Part of a small language model's weights.
Size: 15 layers, width 576, 7 heads of 64, MLP 2304 GELU, vocabulary 11292.
Architecture: RMSNorm after each residual sum, tied embeddings.
MLP neurons of a small language model. Each row is named by its layer, matrix (up: input weights) and neuron, and shows model dimensions 240-367. Each number is 128 + 32 x the weight over its row's rms, rounded and kept within 0 to 255. Numbers have three digits each.
After each neuron's rows, "fires after" lists the tokens most often just before its 100 highest values on Wikipedia text that the model never trained on. A number after a token or word is its count.

L8.up2087:137118149098127127111128130100083141125126086151137144175119140182211143089156140120131118129144189105124088116148131136115151199132170157181118127173065111116178151099181141148121103139121131128094164130135096117145123117157214120182141078151120140076067086132133161081172115135085156182094108145144069118072119161171097142216112154096104131124118117122113127151137158158153107106135
fires after: "1" 60, "0" 4

L11.up49:143137097106144072120102150092127163068164111120056100107136141160218112117099126133142110132182096082085094164124094074158100142141092099111105135138115127172158160074118118105180101136158124139139182115161071061130138128128080210149132131088141114150105142096140107047137079151160083136153205125170112094110105084149121197112127119120095120153127120136127149112088134102118087122101
fires after: " " 27, "-" 13, " |" 12, " •" 8, " +" 7, "+" 5

L11.up25:123089099138140156073120116112159196168100161148113145081131149187118099109152132138133157086066112149105167137134134116118082145083133128104114149127128145129191106129136167078107139139169153108116097101185122193086131128098090093165118136193102109114103135088136152168086108149126148163180133096122114084134184109127117088163118117136099091172079115105112103089105099192121151092112
fires after: "." 22, "," 17, ";" 8, ":" 7, "-" 6, " |" 5

L11.up861:174106134141117138122172134172120136116100191134107153108151124096147116148134123130153121121177115114098132103153165132115147134145076156119048112150067095108163134108133121052099152167139076130113071127111141060117175133117069077132150146132196073164103104152144090148043137135092125184144217149197113115130131141165187174152134169154150101110089082142095121168154091119133095120129
fires after: "2" 37, "0" 17, "1" 10, " the" 8, " in" 4

L8.up869:136125141170142122127129142127102116147076060156075139136151157116126116101140071125155129080124074136078072181167131131135117123155109118125163156120101097162112154085135107186165089140064119169193140166160085097152133127115118136158104121145135147080145135117137124109099102156099101136040075146132118162173108068071076130123137153129082143150084128100131139158084137123102102161110
fires after: " L" 23, "1" 15, " l" 8, "L" 7, " " 4

L8.up1268:173106128162096185123125146123096171163248105145113145082123088136148169078131141106110132149018132130128080184125125169129100127137118136177090118173109083132043111101087124133117163090094159138202092089133141105153139113146171141122161136131181163123103122125132160188162124142108143153120146148118082117124074196077063110164119138192068115149148158107119138124093107166174128070112
fires after: "7" 24, "3" 9, "8" 8, "6" 7, "9" 7, "5" 5

L8.up1568:055178129124053154130124036150137143077108135101153121116108140116162124156149115117154153176163116084134146127141104162149150123131122091095102128091134130145209201115081172096101124173083146148113102107141161188152096129121139156082113161153107100120139009104131114119129106104158124167153145103191158132125140098135131108108128189117178120117146164178131114182080106103101106151094
fires after: " " 65, "." 8, "|" 7

L8.up1440:155102189166131110154180134158170104119121187153118129136110090101153141122172109120138133143169118138097130160144135099184113125181110160123127107171130136087117207158061136084141080082101120139073186096140125179079107085098057105128151120194094125095146155136131109217126032184122112161172130110129157131146121107124138096119137157082111120161097214106097122135102135081168101118105
fires after: "3" 17, "," 15, "4" 12, "2" 12, "5" 9, " V" 9

L11.up367:103076168190079156123091093144042143188149152115130050172176154115107141154133111126109087123130136147123144110124151157129110103125144098097129113152177136133172064176092067151179086119115133138144095175163139119150095124140113121124159166127094077146118125161115149092131180110190127140125173184151130139125123153026095099112147122121107092130161112176073114128136115151128166109131
fires after: " " 29, " |" 22, " F" 4

L11.up180:053124135137117146143126130135090120152118207180118116124146150134130121121138118141071146099119134126146148174118128132162098140093125127133088108214126129090091157169096091118100073138133139119105188141117152122108063090159108074090160188163140145201137109121132122088159109206117184151081107136121063144118064123169130082161135199085103064055086144099104153112188136153145124165119
fires after: " |" 25, "0" 13, " was" 7, "–" 6, " " 5

L11.up328:142167187107094141106086121138127130156089135104161134137169117122129124106122093100116125140149132070117123170125148158106142129139094126151129119166042108128188132142166173121132116116201144126111133111142156048122111126087115103156128141132165066152155179138107102138112050132113122121152098181149118115125158068106103117146170156141106129139127181112149096114088118079123123144094
fires after: "1" 39, "2" 16, "3" 5, " " 4

L8.up2066:168116136137182132098125173196096073128108113175158195136156145153065087072119121121173095136116098116098086119120131111109120097099121172129134133147111143130105204117087137063126086181179192120134121138154172137146120144108104106099127110129121169050171146135162095130092096132171106132123146173110117152133107158172116139097055122118121159174134181099129171144090109103150109110142
fires after: " " 39, "-" 8, "," 6, " St" 4, " (" 4

L11.up1299:078099179126111155168138228137052188107129129113176089100093075133126150100112112160163136194107123081143143072142186114105093155108139126116102084090165092115193148108114163122144124148138081078104084149102130130146088085128125119143060115150107108134104054128174071125171144156149152177078141153172102106141184148107119114130135141105169090168138089094154164141095140132094129129099
fires after: "," 29, "." 12, " and" 9, ")" 6

L11.up40:192165228127127160165117121166151147138114079171065152088145122166167165144134087159142150134120130122128135117140126144074113069151133144136162126130127139167157126059084179114162151086153158101074127144163178114130148162135170131132125117161163129034089139086184156149157080169097107136106089094096143129133060103122134135149122109120142155096150161113169113134157140172147103120104
fires after: "0" 35, "1" 14, "5" 13, "9" 8, "8" 7, "6" 7

L8.up1776:098150077150097109146112128173117134124149109115088121162081178167101168120117037077163136102121113099164139139100117129120087113143162118175087162110139149179164127160135151128095135108116143185116186170152100145124117136123142128154161139050082150157151109145148106123075130129102134086115112137082091185112092145137143139116083142102210080109133118166066120115083153154080166157048
fires after: " " 87, " |" 5

L8.up2249:086159180133105128071116114123094159133166112181136117103200126117120177081183107127127133102079093159118110124138109115165172145077119139123094085076085123118159166138148158104204031144059135114097104132104157136169174146098101153100126127071165139074131086150145170154117113132136117157110115121166114108082120136112094095173095077112122098132108152096135110166136153103131088161134
fires after: " " 32, " on" 29, "On" 12, "1" 9, " On" 5

L8.up1217:130116111166113093107065134177101114154109105133136129135078149113133132096113070144158134122056098068055180132094158103119105107124116130151071146151099112114111099207119144138176106135097110174107173057124112170112115138112066118084130112140148105066123086100156131103034150062183107146113151169174120148086136140111099155142129107115153153159091109156151127106135116132124092168098
fires after: " " 57, "." 14, "-" 6, " (" 4

L11.up1588:093131098140088169183142120150118130160146147105135081135128107127114154104090094138155118112148100078118159152120141121171100136112137140125095143096064178112131122198162058134100081133078099152067117129167196185131148147144157122125134132177170120120148096153111178140086115099199103138096154171194147115113154154134153123093147146089145159143133119119185079076124128142141137162112
fires after: " " 85, " (" 4

L8.up69:096165131105133166107082171130124166114137160131075075108050112181097091094140132165126163164144102127141090179145100161099174141116103138152139143103164115123152121162096089109122113133094115150183156146117112127108147149115008164138144144147129108095130047140074117168094171078119204154155196115140091144162140121114154142115094150081126139140137132075148160090193116183145108146119
fires after: " " 58, " |" 7, " and" 7, "-" 4

L8.up610:144151158104154098126152110144123051129149118140149124128113160182151071150134097099167116153174117082072092125138132102117130091078139151159108122114139147085143160169104126126183195187167162120096177139151122095102092085133099135115102100134137121185188063174145113203144082141088101080127106170165148159096136167103098144185091167099152117106111084177059073134124127088108076126131
fires after: " |" 31, "born" 6, " –" 5, "4" 5, "6" 5, "2" 4

L8.up1997:172140155093121179050130115181143126093089152101125131136095183164178118142066108142134167226091121118073154112157140181117087153143100140091147084078109108098124135183107142039129157104096146104099139090071098091148107178136159163122144134126127094115138071070122103077076125148141155173139081106113135091119157107155079124149124143119117144140109128107151194125161074081082111131113
fires after: " " 30, " (" 24, "-" 19, "–" 4

L8.up876:125067100154130164117170133120131120147077150118220145086092121159182143097134087136151132134116186128126169139112074157103109061132049178105146145182144123126093167136131105131165144157193154209132141096098127139142099162108150133096129105174132122091085147153099154147124099132132146061144118183113124073128062141097143152111113130080110114138116163068111164157115108104099115177118
fires after: "," 48, "4" 10, " R" 4, "9" 4

L8.up839:146074079153147122158098098143120150119136151163077103116108140121157148161114127158129117121165111042122143163093131136161090158084109135090106124102133150099163134112122096108150076178122134189127100127150168091146166112159184102101141137186111134135093150106077088085170096161116158159101184089111187134158062113118091121194140167099099075155137182131090091107138127082084137131147
fires after: " " 24, "1" 15, "0" 11, " the" 11, "3" 8, "2" 7

L8.up2226:109082118116193154043146141112112139122165187130193133137117132142132099164157082103143103065134161078130160163168076138109132167129113157112072106152115135148214053130144182075165137125114102141174099106127111191117121061125134143132118119098151159125104119127131128132140187153171157135131168154126144163118102108134174153106141079169096120174156196102157129146142131103124113179182
fires after: "0" 20, "1" 16, "2" 11, "3" 10, "5" 6, "4" 5

L11.up95:126191114130141121151204192156156084178154171112122165132155143137125146116119105150126094153124141089185077112130112118196132186112149146157113113119117178123202109151081134056113102110175103148098141153114140102096097163178149167092122154153100145132123137111136160070097080175124136184103120131141161114094131159146113207164169136101147120145135148115133122116117182147129126157088
fires after: "1" 54, "2" 11, "3" 7, " " 6, "4" 6

L11.up787:150148113222116173127128101109069158158118091144089132124093176137172156162170054141075122104107150134113083134130095126129148108162190130175179115146088088076153148129130136107074122128091201111174125090112159141117124137094065064090167103115139106129052166117061139196111167143131129152154105119150132092104137182099136103087135100114120070175077081105099116163079096184062083143126
fires after: "0" 15, " |\n" 11, "." 11, "|" 7, "3" 6, "8" 5

L8.up132:144160120126115113079099160106110115092039107102138130070124216164111131163141067218164079106086084130130093131127147171179131202090104143081183145092137119144080135128149139142130093042154123117118108099091157139130162159180167110165105130148120121163199123099120143109151117131183128103145175136130133151130129079180161128083062100105094152175142138150127125072098133174159095103125
fires after: " |" 24, "0" 19, " —" 18, "1" 9, " " 7

L8.up649:127132108142093145162082135105102118136097138143255081099162188070097115137081133123163147084152094106175133099094161083115126122142132150157074124146106115170141165160125108144147046122141139146142135130176094121121097145116074092146125164130094138175063150129177134097138118108160128106100114103146193151149082112067156128058192200173138131114086109090161163159149152171158125168130
fires after: " " 44, " |" 15, " /" 7, " over" 4

L8.up87:114142141129122121124122131081062145130153156170170156114141121137099153081121084126110129132173152098120147142135112145113107091134112112147118144078192103122160082148146119112152042184162144116178150252084051132123110136126173111156111096111142187109130101112165140144147123127166123069167198116124140131140123109123154172148175076122157132137139163127118156142080114083158152123084
fires after: " " 30, " /" 9, " a" 7, " |\n" 7, " (" 6, " to" 6

L11.up1454:183118173178173142103188134139134152110132167149164091163122160126103134096105126110168184067107107087162097122093062128106140104186125117156145129168074126131142168090132092038128178131146110139070120153134134132163139096067069084119101118168117148200106125115097103176146139141183128099120195109157147128157119096133080106138153104124107162113113174133128171112099081170076072139124
fires after: "9" 48, " " 6, "°" 4, "," 4

L11.up955:112126128087157148156131152168094141157111165079141151098122126116149142132141133167099084116074168123141101123108151146119118150155149171150159176107150123099130163110082162182164118102135121122120140097134128102053151121171164106174220130060076156099079164181097136136140117142117137128158130126117142180108179185179118188136060121076148194192063172168085178109136170082130163189169
fires after: "." 31, "," 15, " in" 8, " However" 8

L8.up1581:138116125100144105140105165126072126202121167159084104125141098098135131110149069142156101081092092047174102148165100185119106131019128175133152190072157134121115137116157181146194050131187124170131191143124118164131118149149142070156120141073113108146153101090104118129094085138146223152097168154129099195173035107141114142149079065037036111158200124147118180111127134112128131160099
fires after: " |" 42, " —" 12, " " 10, "2" 7, "1" 7, " –" 5

L11.up2064:112084120145160151125160168136127118125119146187103173128149173167073121128179123147062130078087140136137142133113205109109135146172154178164139164111140143142133144158125129148094122131149092120161108144115155141113113176148133088173140145124058042136199100120094174098111170107096080134150173063139162106041185092109124133187136097127127105099078139122055082168137148110148154086097
fires after: "," 36, "." 12, " on" 9, ".\n\n" 4

L8.up1361:141162139100192103115077116130049140112176136117146158048076157159124147022150130151131159192137083150098117122152127148126051167101119116161160140079185096144120178101095174060140116127130107161154166141166107145125087115143113184139141121057167145109129138043144134126088162123150149047108117137075160133111117135108109084142092124107116151120144113153144169134152158147071094096106
fires after: " +" 29, " " 18, " (" 13, "+" 8, "-" 5, " −" 4

L8.up631:089165138133127186232189119121124090164110153122034141090166146111118140126116092133167115121094096108093105120047143086147137114171079143091096087100042105115119192164150098155118068155133135160082125194151137139158094151172150144113138127090097145147140064156069185147162066154199118118148149118128150139081066144102092120169098102148120170152064104148141104178123104067135160168136
fires after: " " 62, "," 29

L11.up1366:189152147198166116100118088093106159099128136152102131161113215109143086088176167057127106153095109138100078140156167114092076090163146129148114149176147119132098153107092145147108149186121158132097156110126121154071170148167099106192084160121136099095138126132146113150162167102166138105161108125101158130127121156128102123241071160152152189158083113183121092092154100183102148139150
fires after: "1" 17, "2" 16, "3" 11, " —" 6, "4" 6

L11.up1614:121116129147159135139114134127120116108155116102124131088161142121131105108096137091137181110110097074103151145138134128138189139149102090095118155088154103114133082122092077128133197151119126094088162167140198162094133133140084077108136150168129131128146105199129073176145105141141076099166098142151110140133089168143094118115123097137116149081131125097110057164137035172121127142187
fires after: " in" 28, " " 28, " In" 6, "," 4

L11.up1647:087109208128126106116132114128170172111116099100156157138117152076164160123143061159141118061126120088115145080221101115097151157092103157066129193135130115129166184114139089096133102116142098113113116131077124105116119092069128104157127160187203110100133152110081073138121146127115145110134147205121116130171097202157134099108180135148114079116116139109144124144103129176123142170098
fires after: "1" 52, "9" 17, "." 4